config.yaml
norm: "rmsnorm"
norm_place: "pre"
norm_eps: 1e-06
rope_theta: 10000.0
attn_scale: 0.125
bias: "qkv"
init_std_qkv: 0.0163
weight_decay: 0.066
max_grad_norm: 0.5
warmup_steps: 200
schedule: "wsd"
max_steps: 6496
MLP neurons of a small language model. Each row is named by its layer, matrix (gate and up: input weights) and neuron, and shows model dimensions 256-383. Each number is 128 + 32 x the weight over its row's rms, rounded and kept within 0 to 255. Numbers have three digits each. A neuron's up and down rows have the sign that makes its largest values positive.
A block is one neuron, or neurons of one layer that tend to fire together. After each block is what it responds to, as a language model described it from the Wikipedia text at the highest values.

L2.gate216:173162151086147163144107102139148094089101163159149141123117072103129125108171161105112124155106139162085136126158111112136159139161116087103149176132139140155126162139131179140139132117146076168180085164140124158170156190097115124153171146147047133155094216127142166084120145117147083153195112189142122120134145115104123188137114110122125203112109176145100163094116124093091153197103
L2.up216:111192155122096143097150179072108119174118172056080131110165110148132167127146122058050108108119171093159087119142120159100090155115104153155099138134148160144164065161153091139084145131070130145109088107166152123172165070126107148137106120015085156095155181141099137101112155139123174171186146146167152138147162095141156178148125166150140124140138130149137137134133125168172133103152
L2.gate218:157153149139128160159074154115174130142118149140127150139127071186112151131195195168185089123122140164068075103093103120093185132127081098156115149139151107149124159151100154091126163141141167161093167108117109098121126173158109157141117128123102131090125054085167107149100075157069099063125121132121141177101147140126152069130102102126094132110107148150095109065147170111095106134099
L2.up218:190127153079142074117112190159091141092170154128129148103119092124159084072085130153132116146136137133097083157143091078127145106109178125119126128150144122057084146193118176102163112214175119136115175194126107132177081153146153167073140117124139120140087133048147083178144084136238123100089157103160134156139107129122104136143150136092163163140148118141083074140193126111119113140098
L2.gate664:117232124097127180115117189114089087125119169147128106108102087133146074137157137096146172151177140138136134093094132154091155149167137105135118125146156177102110127157116117118078138147140071163113133099107130147097095104166114160121156103168069119116175170089100134161147153163167149072153081140152128126149156108089125130104138144078088152151100116116092106112143161117162149130141
L2.up664:125127131203109216158137145099142124124144167136152111150140099095139117195167160071085180091118134182107151142155101124165128101129154108139111082141153143108141125138126124133080141125133097104084141095148108101118129115158159146144167123126072137125109141164149145142161130178133124074104110168134080185149215127075172177113126113093110126092088131128155069092152160138202076131146
L2.gate937:119130091154113207114102165130144076154146162050111158116113036099134136122143126159146130163117131088117118109103157093121125150157139093041163183105107173128107066126132127130157157080072152105100152184168116127131104109138121204037076090097044118115143130134133142135135081149089150098143143134177184130114126148100130093086186126147199134130106121084110118134083101161119117096118
L2.up937:155179152128090126109145141088116108149104162118131172109133048079108204153155126128167154152067131101133104134144164155174121164154141064125180139118124120086157030135169095134160097126137107153134148128139079116101137144161092152073105124143084103106112149142157133149134123120110077094093132119115128158120087154110132077147193151116207189118056143142138107183084160170091150125148
Responds to: Coordinating "and" connector

L2.gate98:107083100078180140110082078097071154125077119163191142149173098146141134140178145125160127111120134114145121159163122085172094069053153111133064164115094139072101157105082152090128167168089127198103074193173046128166151114111194165155082152124106170158118136141151169092098128132107146118139164170143109123129123124188119113140115129050113106130176139126097134078147134169081132111108
L2.up98:152111127181154087113117077105141155161133122186134184121095134165089126120074148129041152112113210107146122185155156148112202093102107133106184082147147172161080110121135144104104101153167067132179139153154133158097118092115110083164138094114104155144174178053108131112102114143086116157149090154113138089133151092110131112113122101160140131095165092182163150172118129146206112087097
L2.gate103:126153194139136190065096204081106146131098168131209120123186131156174171151113107085141112161176117116134144174093103152148128145148132154186149117124186116176077116161142141149192155149195153107121120135091112110112120115113136112108159171171131085115118177167103109187146108076136193157194141089181164087103173168163214101126161164192100088098139115170146124189167104101138075132115
L2.up103:063083081131125127108114132132109109186138107106118174183115082033069152142077135115207083165117104122132194124101109170157128115111152142127170100095146167112144118114121120143139118129126175120166124112132145121075184106096111115178186129194148087152131160131119177124138134193081172105133190120125114141193103122174128111138131125114119076116131175118139102134202114137151176126162
L2.gate448:071120102158115174137142074160100116175133158124175072142151173125128157161159158132134155135106089130156132047158152110134071084110063142056140130138126163085161167120131060130125118131119139101080057085161213104072145115090156128127115171155115158137130106104122152192111131075120124150176165134135096129079164162140121112111125100128156192167162125102091120108129111146061097104121
L2.up448:133080189110100097177140108137113102138142179141118044132164132082131103143127157147152133131121085149172116081176109106110083111062140087093167178160177162110109169120125113104140120146074138113148115152162164152203168162107184099127108120109122137147146085127131182134136096151118129131175133140084077094102206123165131142097183086116180076118135143084104136089154152159112055138127
L2.gate972:148130121134169092156090169079139110163109133111153131127118103092117151125118178159107092050134136103106150125063113128062143205059168127117178125122177112135164086105121154112108136113186105128134122153138124202108084164141157097078085108163143153129112133120136134176172179100110175133172161118117149162156128145146062063086140165137178133160112150145143199115128109118063085151135
L2.up972:101157132183093164109085134164148089107129083107143151189136109164167095128118157134208095081075141111102129144135070193084101156097055120054113105153119097100084162113186120180120137089139140142140150169111114100150128114067193128119108113115130115082072170183103159183103137081088145139076104157148116100099158169121163095109151128082165136100091181127049165101159162080179087183134
Responds to: Mid-number digits

L6.gate215:098119114155146132116153124121095163140133151118109148135106048180148104165134122073090143156121120116121082146079091150085237168088166111164148108143155070164168136112139119063142141166139153121123187104164158090108095103103118120120066162164137185152028149141126132148161163110078081129167085082177159151099155160104121130111156109136125120157175158166096132096132141139152101113099
L6.up215:176119166126150126139171150122125172153119141156121196160113155068124151120156110133106052125144151164097128069104129147160101114075109109106157104132135131182137135167133156170122168109118166138128145164142101110209134115131104141136111135149110127065116159157146134161200143107153150136099190161133140122125146102097140146097129137107100128155104150182080131143140127144132100097139
L6.gate284:139164133116076170150115113190038130095116178117137137134158091131156167163098153090118112110125090115162165096147141084133102131075144136090190098113108124120098133149102180075142088101142125116208109115153109130133134141078088146096144083109194160126055086143080112160062124081088107071138070047121119121105060116074107113120102101075120054141048105101119157128156158150137091162147
L6.up284:127081121181145150105199148094150147181096140094175123136157118162134169124132166123090126100088080108140188136132105149134119140159134145103144164180190156081142105135202136127083147110150117132134130131076135102129126087114095152108141145062152109129175145156116107114138182118111094180168150089159131164179203141130133158109168171143144106093180067105114176153122165102116102158118
L6.gate500:172106075112185171125159133167093143149118117064106110163097154127068157114165180154114118067131138116127138133187067152106127109122134185137115177141098134102135131107137090129115079111124162174142091123149115108147183109150131141137201105141064116114116135137122120132110128082157133141065137099193156181133105120185123150149054188126163155137114154081160171135166103100082128165060
L6.up500:106053110134166138138155115145171126076130139119143150099190090078097186115095110147106128160057154132147143144163167159140167104155084150145137123096096144134142161078139140060053168147184152155135106144085102091089082150169128079162146132169155152115096118122163140180150101097139122123191132113132126140173105210159146139095151159177119130192138164135172146228120120121165115158159
L6.gate521:099133116125102216115167176131170080207195106155196136107113149036181169124101154174100152110116067179138177114171095125090142128141161126101129120084061103151075081162140108128190125070099085107188082163143124106076099090121099161154111103163089129160171098119109091120167134103143070168124137185143150125104100106108145138159143152144156120148152188088050169118143105130102150097213
L6.up521:111153119165149162129151080123150173147082089170117145084153130145092113163127123140105065120084084069122109091111041177135144123117182049090084183169144187129108116102169105141110147174140135161159123103167099086086134153150081095124113187110111131111086154110150091084096105149122145207084132141134117203101116220134141119072090109124169166134151122136195166151143108153153142118131
L6.gate541:153102100128131122115130136131050079093187116104170124134122127116109143197132137141079192152162092088124098095156118139134172078119139108128142155105133149138128099154138179124123084143142149167091092113134167114105144142169125125158129130066142071198123079152067149107124135183101155142127113129114140152119103155114139107059092175123144135119128104126129131186182095213143154077126
L6.up541:120129092137161187068153119098050160134095170146097161102123114143149083123102181139158130088116109125169178091105135115110098194121166109104133064059140151102143147203083183150092150095144090186127183170117164092108114084096138118125207099143133171061189114130168131137097110164096125168049139101134185106113103108139135155139117089122135064136152143107124181115140103117173129161145
L6.gate619:132135114069130164122189133172142094112128082131173106116121116111161158123072141090132147135130200073064107119125160136094161109147158120148093179082112136128121118111120164147111156125097094127146124122121085130152078107148120177109124150103118162073150140127142129092163060105164125110121097111134112088117113183111112120135160088151101112105189146117100151143154108116105072092152
L6.up619:163146158143133092135130102132148141117102116129157160191127137137157222115107130122113115103107134068111140120075152125143092146084069096116146147069131099185111096136119154132121139082063187151059162133070116124094156139095145130085091111098129140096138111164112168146151103098116196135144141156104166147108109101073120132115093051105093114142112095146168136178114219080123170132159
L6.gate819:120131161162134107112115108134133078129118072141168188132187125074145146128138083110137080150135100146120137183139147096194170134130112090057145173130111124088149089194061115151122130143123103099163097135123142125149133103189099143113187150137178110112124090123213149133088088158157104114147082109096147124106093081038074116130123112197157178154113117117087107115136155169223085082167
L6.up819:116079084188170190137163126116099176091157116109199153129166124161122113132121116145118104133148117139067153105132088096071085117099134105157062134159120152114133176130154167147117176095169150170095145136159115128086153100157144093148220066080142066113100124203128072151114133085118187132111104161162072109132166073149116048152154140127103134138087122125166131154168131101119179160083
L6.gate998:100205124156121119175162127150132190121135179146100151089157200109115121135177147169076104172128112147093096180116104125084115166177151117081132158126150106092150121116087089143157138109143110069180157148138166096171141138113136132166147126109104088165147160124152176103105135154116059133100178197199124134128126181147105125107149147188117118121142118119101144100067139110124097058136
L6.up998:097129131099127114118080113093161085133124123106159145188126120100084145116061114151131082123114076065141128130124046112103158116146137079059105075151153146097131136130097135129091161115111157109088117133105138149163176178141054171158133139184134135139112147139136151145138120112077138092129111178144099124145133108001125164063105179155089085081126101126080134169130162101146110110149
Responds to: Late-column table numbers

L5.gate209:130116062125146125100173057120154162117100122107074097111118141171090125089122147185117130064150159132080126114147105154053121114150082109101141125098082192166134105146129193164118143129198158147158137136135140152107167135111130126101131130139124196133149122116079124119145088125175084090130105095117136188127089174118108155082111076095150148092161088132075144158190112145179121152160
L5.up209:084151118175118121182164164139091108132181135178129132143156131165165175109176145108114137164128152197049154125099063150051093052134115110123136106193095129109146146118159168069141133103126114106139202155104169096126141159094141144148137089140124158103110100144103171133129132113108175120087055116096143149162165096086157105123121176147139111118141123122106109136085167071158171128124
L5.gate373:119116089124159061127162169161148100102124094055134146144164132128163125182115100149152122158109162086146141121060156165136109154149128112092136141088128149134112096137144143117110100120155087153062094051169122150094142129128097117156139113118141127082148181086103124111115140133150102113129087174118177131147133133120111090131113150138156130125130142112146117145161156120139139195094
L5.up373:209092090157070154121129112126120141106096123155145117152158128101130133150064060074054131127111139080152115072127132139161159197193157072059148093163139097182187096159105143190133121098164147110115156124153108069136166143128065106132114110149151146142140127178099106150137126130092132074114117174176150145074066172110168113141123141187112177124140173086108075169074129127096176107143
Responds to: Table-cell separators and spacing

L5.gate29:123165116093078112174128134095085127105120125075105166135089168110183087150051157139131146083070166087089180098123117138100201113110097168115128144167130120101163130098110123112142197095107119141180105178150088187104146108155085147143118163105160109207168141138115150150192136092188149150108094051124127079113144129169151093060110145129078141096188138127110114112079111127152070161161
L5.up29:064201156107114160081076143145158201102160186106080117110102156131085145086168124121138129137071157103108110086104106150117133127142093095177161091119161105094153104175131118109091161130157096197081136148117130089135145111159086150142093134154081179186152127094141147073227094105142154104088141125134116071122119081146155160115158097115147092144152073077118126130124098147125137157127
L5.gate933:128090140089129061066072106139128207136099129140148149127130140082135112108142156154103170114085088107152115120102144118132144105141114094098113139074081130116164162145173141072132129183103135151107132098120095100144161145126135156133116096093140123151114122237100092091079090160066098065102130189175130149122124116129151146133145097134084156071126101113110173121223101155137116189119
L5.up933:113082131143091107126177130091069117124170142117112164126112202107167085102148131136123094158142120140160146120139077217116119181114072110148150133104172098193140157119175139148100157161160132114154114153161094101166148093174109118128128144222097142159202129153117172161122144141123149036141137103141145128138104152127097112162148096138085116145133115123134118107047110057121078131170
Responds to: Career-start verbs

L6.gate32:109198123124142116115173125094097122118129092145121112137095138133172131137070166104150148193103152114123158089068107078177102141067136095213140126152152177119166132131122103144113150144138143169136136183137116172170198133134120095152097131139112116143131112167082130119099138149134149133054099127163136142128164116094136134122123133115113141131073126091118096099114179085098038108159
L6.up32:098137104145099109196103108124122120095084151170141140116128148103155115112141116145096135184179138084089182146151198131135110098176116099126160098152190103143107133121100046043140117126114130123120059111073095170095136131116108158157160192145144127134113234132104147133092080080140174118184145134085145111166171170154104163139132094092153143093121096097142111121161138158139077113154
L6.gate177:122192118122076143154121117157136113131121079111175112117137140121182103127074148152168206099122134117144109125077184175124139058155126111126150104155157053117150090136109144081185057091138160105079131093119159135179102142120148149140147119117131095094158153128087168116108108192139146143113147105108183124115080164124119145091134129173101189125118102112107121127126132080133112067086
L6.up177:134140147119087124159107092125150172068147146202150130159144128160101101111138091077121190157107093119092124111016112139120156113131099129095159083197151115124105165161133128131111150092146130029134043088133134152121145144099170077122121104117168107170161166165086195095139061183216171103069054153152137074146142074153139129111174132131157078098107097117097147093157151082124198154188
L6.gate289:131144141106134142164125120087117152200078135143089126149154023148135168136112137088112126161155144128140147110135073132109105145158134119085067098088122150048083097148140122197126104102138122136126164153178110154156099092157136143138187110163109161101133112144049134112144112079158167162194146153133161152115130093147095151135123118160080173142140100115104077128119105108107144144118
L6.up289:093143138173105143075164126126126094107161137132138157113108110162093154130135062144154127117110106131173162121179130140103121142110071108145088166118082063114084160211137111113129163101132158095093134116148126159148162175152121186147088064084093161054141164184128094143080101136151173116175111164097152137154200119164155127166059151125159161094112195151078119118148190046069115143086
L6.gate504:157119187074120125105158068122144092186184106148196091171203130126181113123112082088167131113120135119185174122068161148111147130099110159100118134161135148112105101123117060107132150120158094106150139118140114122172150196091060149122042169133173132093184188202114082075164133184091117056115188152116122083095132128166120118129114153136130140127142112095136081144138111144086108135121
L6.up504:089119167119128140101080068163169145148155162141150166150134094085109115117110122139121163146080143151122156146232152119154224047124060083109117211134158161117144102076147187095204132125117158202154093109116112143152131185204091130120112139089130113166156105158143162102106130183083114053148106192116194144130131127137203105105123153120133128114127154117131116142096134135130217146021
L6.gate739:143175127119085134147103168084116148123072171089062128115129120116230094075093142142179156136130127055147148116024134156077140109161128142127145150125107108140144162181105112143086106095168130119174154133087088143149159178192184107146117128118133075141163165105114139139129162175154120105152144101176147111126094110168111133120135134128135098130188102151104127105102131138114146138129
L6.up739:152130143138111100099113117098119165116061150097109120112118144153192102095085134149153131119096119049124194085081147143074120086139134066140128178141173095155100150177093047160092129109164096105181186140146124143143141139139107100101142191106108092164160130132103188139155110150213177092136163123142121139093101108085116147137141099109088162124140076133075136125117138130108099171115
L6.gate764:114100116083190143158140068154147076167134129134114194086147164168099186083108167106167088125108140064142149116137195172107110060127151148124166106096131188095152177163130089155198119128095113128110117114184077129148155105107153122167091131150159076121179172188131169144105073146116136083142198144159098151156118087168156159167122140171132098161099171119153099178152159100099123082096
L6.up764:093165106117172139150063104070133105131097137100116140068109115115116073183121105124121163137122160146143118097189108052125085119104203147082151153082197099154150102157217112156165086104084126101115122136095121135122165117146106112121101180144154091148165116116095111104156125156117182102157136175096199111112144114122149096105176075125050135096177117100098103108107180129134134114155
L6.gate788:108131163095071086117136138068158127114110111088136109165186133123165160137080147121114127160130131105131140147153121105200142142182150131136148152146133082130142101138100098114094122078118084124178058167109111177150190115151118188136122130089156092104170131095131187157141178119126128132162109153194106120107131124179156125118138119182070104166143147146132163110084172036093163158185
L6.up788:057121163101101139126133171153081110128151123167151085131109101126102074154084192111089182142138134100095122213146187086117136123080200112132105160086165134142100126112188103047177183063133152142170157106108106198140136183137113086126082128124118145129123147119185161130114148146117123135119138202132106137130091137160110102147093099149140196058107139127166124181088103066084105149143
L6.gate980:120128156111099105121101117106114108182207108097082084087148140139188138121187087156114119117097134133095097172129120152183147109052133139118128127077144172106188125130127191128145132139069150117119159080178139110105087139146157126180118175066177123072168074175069149193099099126085058123127104140105130082127095108140139154132111181100105098146140106099144087078135158178130120198131
L6.up980:139045055154097107143054135137075143060102089149111080108145153142124158141088121141143187156147107151107163080122111146076133100077092120191092151126100123137071154134172067100102099098158113178089119131196086158175112111131157165117095081137155165114085150133130098126123147109124185146142156173087146113156123223137107184140159151080127121142124099171072118119089122181142110079188
Responds to: Verb or preposition before its complement

L6.gate87:100101095129152162139131106108176124112122120146133150159135101095190115125160122100127110085124095195046149187181174167115163056160134158122102075095131129233083178130202123121116115078163142155130136166138098198059097105139160107091143086112099163099106103125094109132101160169116093069159075124109176091178174141168140128097102162171125134133166154105097125148120130092081078090103
L6.up87:182095139168130147138117092128102135140180150184094070136096135126144178180086144165125125128091220130148150145105189130159125096075159130138088113127099153120158131137042157125105135179113055096138139103157139105066091114105082167167131121094061100153161121172102121147078126192134172170141128092154094172104148152152108221111100123150053088079105078142104122111075163181133130133122
L6.gate90:194176125106167101137174093165173143187096142145122113177183133108124032162104142140168162151185113097097094101109096102118145141122133169158118153076128156153130151145075111093164112146093087127141125148145140148075107133081136155131139145142157065155116122119148114115144105153101161067108166152132088145109176188124189086236161153129125103092109130104114136140146150101162200163169
L6.up90:147145134078105127108154158169116168049084129162086094190157072167212149128154088130120099121175092125115165107104156153148131096103173142083130104175154161103059173131135127097153092123112128156129124088114135152048119077177094189099121135100101161155173086152143094183103126183138132125128146097138110156067130114146136140139118136144052112122014104103085127138131174186055099169131
L6.gate286:135173123155114062095114083176140207111105063129127097169165086137098047158180147159075146171091093160142174105108134135145125091157210136098152076138099132126057151076122117121146117176100103141086115166151158160054141077133150147082153180124093177137146169093151082149133128130129147162176104122177133154110132120138148134152129101121065142137103129181165085154073092148137083101176
L6.up286:163093133108070114100142145162138117121170067134148078142121095129141111161146091142123178086111087140129090137085112097176115124090173151092178115074070108177159125087111137123131072107082133092130101140155133154037091136137118166023100200106091128110173162097066142132101048113127138111101076124120145135112112128100110128074133073151108145135128187179160077089102113130090099130179
L6.gate589:129147119163118134141091101156126142133129136126152107156113110098097073204185127093163164084057167140117124139102155066083208132092106166119113135129083114128114150123126141109108104084142108137105176127139160138116104091133147105153197109115166109104145138097157068101101144145105127122177170143140137142100120103138107140165130141115123139162173151181107157160164104121149139103148
L6.up589:137232121124081159094150177106137115078078161138122149124178096114185134179046136133129200089070176140087115140086107100085092104116163114161124140073115151140170132145137155147230114113088130143168125149224196124132183087107145156119154135167105193128100109092181089114096140121117112126076132131161112100118117126135111155121142129146049096175108086121102168138115104127129118144122
L6.gate654:146138156072135134058203178159128179134102176152177082112115102118095073119108096137126132124096146105123104151121120044116216115116127081168110090123155168137112092107070137113150105137112099168143114191175144129120095084140164188116140118124139137138144149077134169160101081130115115146103131141123160149118115132031127127149150138171134134111085137134129187146107104144119182152127
L6.up654:189182120098153117092092133163083128158149161152187115160128123134160055106151213074154112096064187148115164103129157064188150136108131132057134137126121174118114079115114152106143150162128100166130162130137156079132115100085157149157094093098147134210140115152100127134082084135057152143123093093105046124128126118116144123158128116165113079175087116137127114101121103177134165130163
L6.gate664:124096129111174101111162127081138069144189150125098117147140222177107126115168126187184098103168119104118166082082137099134128110121156130151129125129097129136109095137004116146140136145115152081144146063136105146118115096111152121153189073121123127112126177133147135161117137110133161100165127151106092109122126156156092172079143197148144165147102130113120060118104117123098155129166
L6.up664:109170177093134147107088176070173141129121182214162097152098075128114166111166145154107173130138141107099058109145096211155162146163176104148136145109115108094132126171122130157149125130089107175071132147137096091026165171091091103085141084190144124098171082157129175125206158159110103091132144176175156167145152141163148122095121138104147141120120107163131151124082109128123208133165
L6.gate733:172110142132131151116179167108130131193118137136112118087092135085107143172119113120144097133129128101094131104140183051191120120154148225125099177087127148163116126140100111136134104175141150134117172075107125143164146065106161135120184127119103175074121209129065103151125163147093187108116137077153004197145187146096124102146113116128079100173124070078096178185112168113111181108065
L6.up733:039122122114150091155163171108156100098126123111123138172123114099158134094109122133145174153039113116154072135158112145115163127153155130183136069094072120122154144064181096156155114080059107171122110167110120161132151105165130152125083165105104140117140140142139123099123095198161087111167119156126140127059123114102122095144176117129177143044097091155165167147106124087182117133160
L6.gate964:172153100143116156080111095056105134143084141159142120164111107144086088096113111182180185127162162126146092129128147100174157160127113176105112161120146141123155152125123131163207065130115136148121169144145128140119077105107085167102140162078142123119143162102157191128066129197128121102114142130058162139135105182148161167160134129141106153161152112118085105091183139118180096120186
L6.up964:102138159120098122086167198116125104122121159164117127078115136091124126156132180141088150121121173110162107161177156074104131139134142156109136155064144198144148143137184086138119120122104096098144184167105113162122136124140148115093193101193150137114153132178152099108177163152130122138125114094165081146135092087106125131101144121111146184082071151183075080144144138121124133142094
Responds to: First-name word pieces

L2.gate63:158178122110094114156153117093114126186090134155222132090136149066091093131117168059104139106125131186139138142184092142126137108169130148143160108146124131076163053110196100112145166131124143134158166094163129148169141098120169149092120113131112117121164162118095118147129151109120148132131160121149124111076147061137152143145164150120112130169158101113181196152154176129108142065115
L2.up63:073165184156143086126130089137078112150121117133094144163143170143143140110186106128121119130160099171186141091138188141086139126155149131089147145162111123112163129108176177105181150082077064095062176133116099144116123153159097130159143141107126122128148164117133168103081107134116163093092162156132140069144087171120111139057092130138112092161150129124117123107138119070127111168097
L2.gate622:118074068176114140116103103142078136141129148178144098127152147109137056171165109132116143111094086166126110122101148134175160146186209159144153102122131101083171112092102114095141136104098066171096152083129166166146114096162157116128182124086134094114154193054124141104136127137132103130071139109171147086072098148135157112164172134186093169120144108159110064121092122117108113195144
L2.up622:056152128149141172113097091091173107050173163136135122179181148117146118089127151171157153089141139135140111135165121109116148218138134140141125103134125124119100141175096088059131128103135168159141101137110118155084142118102132100134140102139113089160126152107134091125121139108125146170113065140106133160140102104144128135110198119147172169111137150079046143149111140115109109143235
L2.gate789:142137122085110149122076098152156197197113101158113106103128138062072130132112081120106126100072124101175130109152091133111159139170138129145184128084127104127144096160147089152194081084186102152146096112146175158167088062124079130120144108163156178088150165133146159168177126141131130162153092185174140143154149078073128192131080155157136104171113134199148101184093143139156089102175
L2.up789:124116129130087121128116114058117154155114111136157036133112164126103182160111080201129177104099129172148115064115142167102137152112143126131124089101123085122147079106100086192101073097119106194125129168142199215173174183061121152147161124167163137098168074154196140148099161148098106151123108174187133133119100088104159121114126105158130104142063131133111118114114134100142150124169
L2.gate813:122119123111122073079149138121125090073124144112087148124117136093157163093183111110095122162121129130068185104136175139141121120167098121101163157105103152124144134104139173110170176116088139159075117180105177082109140134103141063124212187103101174205175176138088106138136137159096154093160112116174114117120112081122125065156197148081100143133095138141151087130137073149097089146187
L2.up813:180114117147168095120130129088092123081128144094120129134149151143101086126140055130126135088142164110096124136146171081113098092201112137051205113105134119088104126134155142157126153135109116150121091109131107149107126137120183073118207135155027155171166140128126079190124118125083174120146165126159136111121166121143125142118176128154137142140075099111133096131076180187116148142126
Responds to: Table cell separator after numbers

L5.gate331:162163144124104100092116126180138163102102138132133087135152143126149105100124154104123127136149124112133106153051089020144154112086202137072085087093135139151080117137107106116144165145084108125230134154124151170130139126094095198097150168144107138158138129150179110161134136110113129149127083105079126174236121111069162097136092150106141170106045148186135132111109132147133116157146
L5.up331:172157142154106100104190145151136174090124137136148078108158160074108078131158135096171131162139125159179080140084131100228112124145221088103085127131122135178126144093169113142142135154081117112205106154154138173135138061144090169110150146106116141131160179146192106142140111115119137118144089096074142154153108140127098135115147098118159116132053161181124136130091105150063085179089
L5.gate576:200103150109095117075177113115163153117078074079176087137100160084119141155128140132135148146116137121224125078140141117097097151045135136135177122095101129227135134091114150158164106151091117113158173066122146128081122125116157122104186132110106107157117118132154079073181058158147127116102121075149111107123123133152127144087140161134169176156146180126152108103134088188121119185129
L5.up576:160175191116080102141198113101187107135120123153150118080155105088145098088111133138187136100122099104165110085105108081128120079048174131087036087148149136146138170122108133136156110149110102119075158204109197108165069179193163177092147186105058132097081116137093104094138111090121178109098178112142181126110104194123172099184153147159152132092108165120104133128149145169137124180115
Responds to: First-name endings